Weights of a small GPT-style language model, trained from scratch on English Wikipedia: attention and MLP in parallel.
MLP neurons of a small language model. Each row is named by its layer, matrix (up: input weights; down: output weights) and neuron, and shows model dimensions 304-431. Each number is 50 + 15 x the weight over its row's rms, rounded and kept within 0 to 99.
After each neuron's rows, "raises" lists the tokens whose logits its output raises most directly, leaving later layers aside.

L7.up420:58 52 77 80 54 43 37 63 68 75 55 30 64 43 32 57 63 33 63 65 67 39 66 47 48 41 40 73 52 49 29 66 55 60 59 56 43 41 26 50 45 48 38 51 64 45 49 22 56 38 58 80 66 36 44 27 31 69 46 46 75 66 38 43 80 53 54 64 43 23 65 49 43 57 52 57 54 55 53 54 48 40 45 56 66 54 44 43 45 48 22 36 54 71 44 53 60 46 33 28 87 69 51 80 34 34 48 53 68 46 52 37 55 48 65 72 60 38 46 74 52 54 20 46 50 58 38 65
L7.down420:53 62 42 67 68 57 30 30 55 18 76 65 27 39 57 49 55 71 13 61 31 51 69 50 32 43 59 62 63 47 31 64 42 36 73 42 51 44 50 41 22 59 51 27 26 47 49 51 50 43 48 65 48 60 71 50 50 68 45 44 42 52 34 41 33 31 31 44 41 61 53 64 53 39 62 73 52 64 34 71 23 30 55 62 42 53 57 47 39 41 30 42 65 46 31 51 52 30 27 39 47 57 35 44 45 40 27 36 53 53 43 56 22 36 56 50 43 36 67 69 74 52 50 61 51 49 75 34
raises: "ued", "ulate", "izing", "ize", "ized"

L7.up2809:40 54 54 53 43 44 46 44 64 50 66 69 66 22 40 35 70 03 41 66 40 34 54 33 71 54 54 46 56 42 28 86 47 36 56 58 46 22 63 37 42 63 48 45 33 57 40 50 69 60 54 43 59 44 55 36 82 83 55 41 68 72 56 34 52 46 42 41 47 51 20 58 39 61 52 46 63 41 12 62 60 32 10 55 61 34 62 78 26 46 27 54 79 56 31 64 99 56 37 87 52 69 65 38 19 37 37 68 71 40 49 62 47 73 35 65 87 48 53 61 55 24 35 64 62 25 77 56
L7.down2809:17 59 69 37 52 39 48 22 66 52 56 81 59 38 42 32 21 49 66 54 38 40 72 40 39 71 70 48 57 40 35 67 70 59 48 36 43 67 88 53 27 45 73 50 54 69 40 41 60 40 59 34 53 49 63 82 56 67 80 42 65 57 62 31 42 51 66 45 62 24 45 83 42 43 36 41 65 43 50 34 34 49 25 29 42 54 54 40 65 51 38 15 45 69 59 57 27 47 36 68 48 41 44 47 49 85 49 51 57 57 51 46 43 41 43 65 34 44 57 51 43 67 52 68 38 75 61 46
raises: " that", "sters", ":", " they", "aming"

L7.up1197:34 62 59 55 45 37 43 50 40 68 49 55 63 43 69 49 39 34 47 64 41 51 58 37 49 20 22 44 68 53 75 43 25 35 50 55 45 18 64 42 58 57 53 37 40 54 58 69 29 47 31 56 63 21 48 79 36 58 72 50 62 30 52 40 54 38 87 84 68 29 44 48 43 40 40 59 44 63 61 53 56 52 49 31 45 51 49 41 67 58 55 33 75 53 40 40 30 48 61 66 75 71 57 32 54 55 47 66 37 44 50 80 66 53 15 77 63 37 65 48 47 36 53 38 76 58 55 22
L7.down1197:83 40 48 67 10 68 55 29 55 39 65 50 39 63 45 41 59 63 60 45 49 80 24 54 61 53 52 55 41 45 16 56 53 56 20 46 62 73 23 65 30 41 51 49 24 52 38 27 39 23 54 44 33 60 74 07 71 48 34 63 44 62 47 61 48 56 30 58 25 65 28 47 54 61 64 41 46 45 60 44 36 53 56 58 27 41 71 41 50 36 41 62 27 48 60 57 58 51 28 40 50 42 37 63 48 48 57 55 53 59 50 35 52 26 85 38 30 53 43 43 47 36 46 51 40 64 41 73
raises: " Women", " women", " Girls", " girls", " sister"

L7.up2460:73 28 42 82 64 28 38 56 71 37 34 46 33 27 43 28 59 74 53 53 38 56 30 27 54 61 42 67 39 16 61 87 53 52 52 80 44 31 51 43 75 55 43 61 52 41 36 24 27 52 66 46 67 46 38 63 35 58 64 86 47 94 36 71 37 54 33 65 29 36 47 40 38 64 32 64 69 52 59 47 70 47 66 33 66 51 52 47 24 71 54 54 47 39 65 43 43 72 55 47 31 67 39 55 49 41 66 46 53 68 26 41 25 45 56 65 34 66 67 40 65 35 43 45 63 12 72 36
L7.down2460:20 60 59 47 55 59 38 51 47 46 29 61 41 50 47 57 45 10 27 28 59 34 74 66 57 27 49 51 61 59 31 43 23 30 54 54 48 80 48 47 50 85 35 39 81 55 71 46 47 12 34 62 53 46 43 14 40 48 57 11 42 13 78 38 62 17 61 58 74 47 56 50 49 45 53 29 09 62 57 40 50 59 23 64 28 58 51 61 41 44 21 55 35 54 63 43 54 34 38 30 51 47 61 37 67 72 41 63 62 55 65 43 62 40 44 45 55 55 48 27 51 69 52 70 49 73 35 75
raises: " runs", " finds", " passes", " goes", " threatens"

L7.up1140:66 35 42 49 57 32 22 53 36 23 44 48 68 40 44 77 54 62 45 36 49 44 63 43 51 79 34 75 76 38 27 33 49 40 43 58 28 39 39 53 60 61 56 45 51 65 42 43 66 37 42 48 65 68 53 55 63 58 53 45 62 65 72 57 27 22 46 66 40 37 20 61 41 57 45 37 70 62 40 57 73 51 41 29 31 40 50 52 40 41 24 67 84 41 36 36 45 55 31 25 45 52 63 27 49 62 45 49 26 44 44 75 32 37 67 48 46 41 75 28 77 28 37 60 52 23 86 49
L7.down1140:34 31 57 43 63 29 49 32 45 33 52 62 59 48 43 68 48 53 44 35 55 29 86 55 31 70 51 51 48 36 63 32 36 33 51 80 24 27 73 65 31 57 84 54 28 43 32 51 68 56 70 50 70 59 40 46 49 58 52 53 55 85 53 51 50 56 45 50 57 06 58 37 52 60 56 43 80 71 38 56 39 30 51 58 34 42 62 56 41 55 55 52 43 62 31 12 60 60 54 50 48 41 45 55 52 27 62 66 57 37 48 34 32 44 52 33 60 38 55 36 40 62 45 32 55 65 78 48
raises: " species", " Species", "idae", " Rept", "ensis"

L7.up151:64 45 71 29 39 53 33 30 40 36 63 92 47 35 61 59 43 36 51 61 30 49 37 74 55 60 43 51 55 31 36 40 55 64 51 50 31 68 68 43 48 87 66 29 42 61 63 93 61 45 33 84 52 49 35 39 36 54 37 34 56 59 55 31 46 87 49 56 62 51 45 53 38 39 33 35 58 55 48 57 38 56 47 42 10 38 19 52 39 00 30 49 50 71 45 61 50 67 64 62 56 51 47 52 60 46 49 60 57 35 78 53 75 60 57 39 54 58 64 38 43 70 40 48 27 41 40 59
L7.down151:48 36 49 68 47 70 46 28 52 50 57 51 38 55 74 63 35 37 21 56 40 41 49 41 53 45 30 47 28 42 69 36 51 73 45 54 59 64 45 52 69 46 45 64 52 74 48 69 42 30 62 27 41 34 36 67 35 37 47 41 39 51 65 49 49 65 48 57 74 48 58 43 60 38 57 90 51 31 52 25 45 58 38 46 54 60 91 35 36 47 29 65 62 25 60 28 37 26 65 51 70 65 56 53 81 81 63 38 57 55 62 80 64 27 37 35 50 61 56 52 66 66 53 50 57 63 31 35
raises: " performed", " hosted", " conducted", " needed", " produced"

L7.up1672:72 48 39 43 37 33 42 48 60 43 42 50 43 47 29 61 52 39 61 43 64 45 44 27 67 49 20 41 52 63 64 60 51 58 46 41 44 55 53 40 66 54 42 31 43 37 70 45 49 58 42 58 56 43 46 58 40 55 81 57 46 86 58 63 53 16 23 46 67 56 57 48 67 93 38 52 58 58 29 39 47 52 61 07 27 38 48 89 43 51 46 72 39 73 41 71 54 56 43 56 63 53 54 40 51 65 73 45 35 42 50 51 54 70 68 74 55 49 45 68 61 26 38 52 46 63 66 36
L7.down1672:53 32 45 54 51 47 62 53 46 74 64 32 52 48 84 36 42 55 46 35 61 56 62 40 54 56 58 39 40 31 50 61 81 50 59 67 53 70 35 50 67 48 64 61 54 48 60 27 63 47 29 49 85 40 60 42 29 54 42 66 42 39 20 53 47 43 59 36 69 56 41 64 49 32 43 25 19 52 39 30 64 47 45 41 53 57 46 45 50 23 27 41 64 43 76 33 44 29 51 53 44 41 53 47 46 76 61 56 46 45 48 46 32 39 38 46 45 50 44 55 48 36 55 38 46 47 35 49
raises: " works", " compositions", " plays", " paintings", " Works"

L7.up2000:44 44 23 66 81 59 44 36 45 43 37 35 39 61 67 36 41 35 73 76 62 54 16 47 75 81 41 61 43 49 34 52 60 74 16 54 42 54 43 54 35 27 48 61 56 52 62 41 59 41 71 30 39 39 52 59 52 62 25 73 38 67 59 77 58 56 25 66 58 32 29 43 61 73 58 47 45 66 17 82 53 41 36 33 54 61 72 27 33 35 66 56 49 42 50 65 50 43 68 47 56 62 86 54 36 70 52 47 24 60 59 42 68 57 39 50 31 89 24 44 54 42 52 40 65 56 45 58
L7.down2000:43 35 62 36 48 19 35 48 51 74 30 68 64 39 47 51 58 46 59 59 58 19 74 12 54 43 51 51 49 56 15 40 29 66 69 46 50 45 41 44 53 50 53 61 48 57 47 52 62 27 51 64 49 52 53 30 21 61 34 23 49 51 36 30 28 57 57 57 75 59 47 24 24 44 64 53 46 52 29 39 20 50 33 47 50 50 56 30 78 60 65 33 46 35 44 59 62 17 51 24 61 58 51 72 35 53 75 37 43 71 76 47 23 49 46 59 53 63 54 47 74 72 78 64 49 44 37 25
raises: " for", " of", " on", " about", " upon"

L7.up440:66 44 29 38 38 42 39 38 43 35 70 48 62 38 62 49 58 43 59 65 51 59 56 53 65 56 44 77 46 37 24 59 34 57 53 33 59 40 54 69 39 42 53 45 40 36 41 44 78 39 47 54 34 58 51 23 24 40 72 56 63 67 53 52 67 47 35 60 64 16 58 46 48 86 59 63 66 60 38 61 69 48 42 29 32 36 33 62 44 65 45 53 34 45 66 85 39 36 21 28 49 59 51 78 45 46 30 56 32 63 61 38 33 54 49 61 79 68 73 48 66 65 45 69 47 45 35 90
L7.down440:44 36 52 65 41 57 59 39 36 28 87 44 37 37 41 73 52 45 65 43 49 47 47 42 61 77 61 33 57 57 45 37 36 77 65 31 23 64 49 64 73 64 68 59 56 44 81 44 68 39 78 31 51 55 70 17 15 50 44 52 57 49 41 55 69 82 44 56 44 42 39 38 92 40 41 66 32 39 57 40 35 68 70 63 36 50 48 44 46 73 62 83 33 58 61 55 79 52 54 47 44 62 62 68 49 39 55 58 40 53 67 49 26 49 38 64 26 33 69 45 46 55 56 48 26 82 18 95
raises: " battalion", " brigade", " battalions", " division", " Battalion"

L7.up837:48 66 59 59 56 63 24 49 43 51 53 17 30 50 31 34 66 64 75 22 45 49 51 40 49 31 41 38 67 63 53 56 51 34 46 63 45 23 75 54 39 38 62 44 47 51 32 54 40 55 49 73 65 26 69 51 37 65 82 72 44 56 32 71 54 61 36 91 72 59 52 48 51 71 26 56 54 53 44 44 48 52 53 25 51 66 51 81 42 46 38 41 90 60 41 50 66 49 37 57 84 74 65 54 67 47 70 59 43 68 61 38 35 62 67 71 40 64 39 66 61 37 47 47 99 40 78 59
L7.down837:51 61 77 54 55 55 42 51 68 67 36 00 35 51 32 44 51 55 77 15 58 58 49 46 45 33 58 54 65 83 63 46 51 48 58 47 52 27 68 60 34 59 52 56 81 51 19 70 32 49 56 55 51 30 69 65 50 35 62 58 53 47 45 77 63 32 68 45 49 52 40 23 60 56 50 33 55 38 40 35 25 92 66 47 41 58 44 69 45 55 68 37 51 55 56 36 58 41 67 53 68 77 43 61 37 66 81 31 82 65 55 59 24 74 51 62 27 49 37 54 29 41 56 23 53 85 47 66
raises: " member", " actor", " composer", " engineer", " Director"

L7.up277:54 37 59 85 64 53 51 26 35 60 52 28 45 58 65 31 55 53 61 33 33 32 40 41 69 65 57 58 41 56 45 64 23 69 55 69 56 37 36 50 22 66 34 43 20 50 59 58 55 74 46 45 70 60 81 23 71 32 60 55 55 57 47 54 60 71 31 50 54 47 56 57 52 59 56 44 41 52 27 58 49 48 23 43 44 43 48 55 44 32 50 57 76 40 63 40 53 14 34 57 64 72 60 44 25 55 50 46 47 49 46 63 38 34 34 83 64 54 56 39 42 44 52 44 51 40 51 54
L7.down277:39 38 58 60 50 52 61 69 21 39 65 76 71 42 57 61 34 55 60 44 24 44 04 59 37 24 60 23 45 71 32 26 46 73 25 55 53 47 41 48 57 52 38 58 12 45 35 47 47 58 34 33 95 17 30 49 33 38 56 58 50 38 41 34 58 48 63 52 69 44 36 95 88 79 67 56 48 59 55 81 48 48 44 78 54 36 29 41 47 73 45 78 68 53 21 34 52 53 72 47 42 40 34 42 59 48 69 47 59 28 43 48 43 24 27 51 27 46 30 32 60 49 53 58 42 55 55 62
raises: " It", " |", " |\n\n", " |\n", " They"

L7.up875:42 63 34 40 45 37 44 56 65 74 33 26 39 47 45 36 99 43 61 78 40 19 63 46 52 61 41 27 55 38 55 61 74 18 66 38 46 44 57 54 55 83 45 35 37 54 73 53 29 40 48 45 70 71 42 40 40 63 88 45 50 43 46 66 26 51 42 43 75 57 49 76 50 35 47 51 60 63 44 39 36 51 24 48 61 42 28 46 41 33 60 54 56 42 42 34 75 55 47 56 61 45 62 43 48 45 17 41 47 66 35 37 30 27 50 70 65 31 40 11 52 51 42 21 37 33 68 45
L7.down875:26 47 52 63 46 61 50 82 34 39 60 61 38 65 43 31 45 45 52 39 68 48 49 67 42 37 70 31 72 46 42 83 35 55 50 40 36 55 76 15 48 43 52 73 41 73 12 58 46 52 47 41 68 58 66 35 50 62 61 50 47 50 52 27 29 25 62 39 39 48 81 99 48 57 69 67 63 46 69 32 37 54 67 75 40 50 55 79 54 53 44 33 55 48 24 59 29 59 54 71 43 26 82 50 40 53 70 44 41 44 22 46 57 65 44 29 12 65 52 52 38 52 50 54 74 61 56 58
raises: "ed", "ation", "iction", "elling", "ates"

L7.up2062:68 32 35 95 72 65 43 39 60 42 47 33 72 49 50 31 64 33 71 21 71 49 37 66 51 55 50 32 67 65 69 57 52 73 61 58 26 54 59 75 40 43 53 23 40 58 42 72 43 41 59 41 65 46 49 60 40 52 68 61 45 68 34 45 65 43 41 59 61 51 37 31 47 63 34 46 71 48 51 38 38 44 50 47 51 57 52 60 36 28 58 55 47 47 33 52 67 26 41 63 48 44 58 49 42 69 57 40 32 83 45 25 49 19 46 44 54 79 37 30 60 24 59 52 39 31 55 44
L7.down2062:64 53 66 17 52 40 36 53 57 44 66 36 59 53 55 73 67 65 41 47 46 71 28 55 41 95 58 48 39 58 35 67 18 54 60 45 54 43 38 68 75 64 52 55 66 43 29 46 38 25 28 50 32 49 47 77 46 53 45 29 43 40 99 58 12 59 61 56 51 51 51 72 69 22 31 58 56 20 61 37 62 39 74 51 23 43 58 43 59 55 39 42 54 52 64 43 54 70 40 58 52 75 59 59 38 40 44 32 51 35 41 57 37 83 77 63 39 47 70 51 38 34 55 50 42 72 41 45
raises: "-", " ", "1", " died", " married"

L7.up35:47 52 41 56 45 27 42 38 48 48 18 50 57 53 38 37 65 52 50 50 62 20 52 35 79 57 30 94 40 29 46 58 49 49 33 82 35 74 39 33 53 50 56 48 36 55 65 33 41 57 63 65 62 36 66 36 59 30 94 67 64 31 45 23 65 46 28 62 37 24 60 57 54 80 36 45 51 50 41 47 45 88 54 10 47 40 72 71 47 43 46 38 39 04 55 38 48 55 31 44 52 52 54 26 60 38 42 70 54 57 52 42 42 44 41 67 46 26 67 70 36 71 62 60 47 31 34 36
L7.down35:23 21 50 51 43 08 18 70 70 65 34 65 11 45 14 40 64 35 26 30 47 53 51 53 52 52 49 59 46 64 74 53 59 31 28 50 45 59 43 53 45 48 31 61 50 31 48 43 53 30 60 59 46 56 60 30 34 43 26 51 29 61 50 67 33 25 36 72 56 43 55 73 53 43 48 45 54 40 52 74 45 72 28 29 51 73 49 62 34 42 66 36 14 42 68 59 51 59 50 55 24 57 63 35 33 63 68 63 67 52 61 56 58 71 28 45 54 52 59 48 12 39 57 75 40 46 49 43
raises: "s", " orders", " pairs", " cases", " windows"

L7.up2273:49 27 33 40 36 51 33 13 49 47 62 49 53 66 54 39 30 50 30 32 77 24 54 36 80 67 35 62 40 35 68 34 52 45 63 67 37 50 14 54 46 63 41 67 26 63 63 60 34 33 47 46 58 60 39 42 48 60 54 49 68 71 50 77 47 75 53 54 25 36 42 71 44 56 71 56 50 42 44 58 94 39 57 51 63 39 54 71 43 50 29 33 41 41 80 88 51 56 43 22 65 55 36 51 46 41 23 64 43 22 57 62 56 57 62 79 73 73 43 37 41 76 51 37 53 26 56 28
L7.down2273:42 60 61 55 67 54 43 80 31 60 42 67 72 49 54 29 51 50 38 38 82 60 47 60 41 60 53 69 47 46 72 38 53 46 50 50 36 65 54 39 69 37 49 45 33 58 59 54 43 30 58 30 41 31 47 56 41 54 66 32 38 56 64 34 26 53 72 55 81 46 47 99 63 44 39 59 34 40 70 20 36 76 54 44 57 42 48 76 57 51 58 22 77 53 47 38 30 36 44 78 30 51 66 63 31 45 47 15 31 31 62 26 59 44 39 55 45 38 34 45 26 64 42 50 23 67 64 66
raises: "ages", "ed", "al", "les", "ries"

L7.up1718:35 47 41 63 32 30 63 51 68 68 56 27 72 50 69 58 31 44 42 28 53 37 50 29 51 66 31 78 44 42 45 53 40 46 16 56 48 49 52 76 64 46 13 38 61 28 36 52 64 55 38 49 42 44 54 49 68 34 80 71 65 36 48 60 39 52 36 53 59 00 51 63 35 63 49 78 57 51 55 59 64 42 34 27 45 56 43 64 52 52 37 53 73 64 66 69 21 41 50 45 32 67 43 45 40 53 59 45 37 66 51 40 36 36 48 53 59 70 42 32 51 31 49 42 64 59 56 59
L7.down1718:67 46 47 64 36 43 47 54 47 39 65 46 32 18 44 49 68 46 60 51 73 34 57 32 67 41 43 68 33 47 35 43 58 56 71 50 50 55 86 45 46 25 35 61 51 56 54 44 47 70 50 66 42 38 53 48 50 54 56 59 44 55 66 24 50 66 60 57 46 44 73 59 62 66 58 73 25 41 33 50 20 49 55 47 11 40 44 54 66 48 68 63 42 62 65 21 88 18 56 25 67 48 54 44 46 64 55 57 33 52 55 35 47 75 68 76 65 40 66 76 58 73 54 49 70 75 37 58
raises: " engagement", " enemy", " Distinguished", " page", "ces"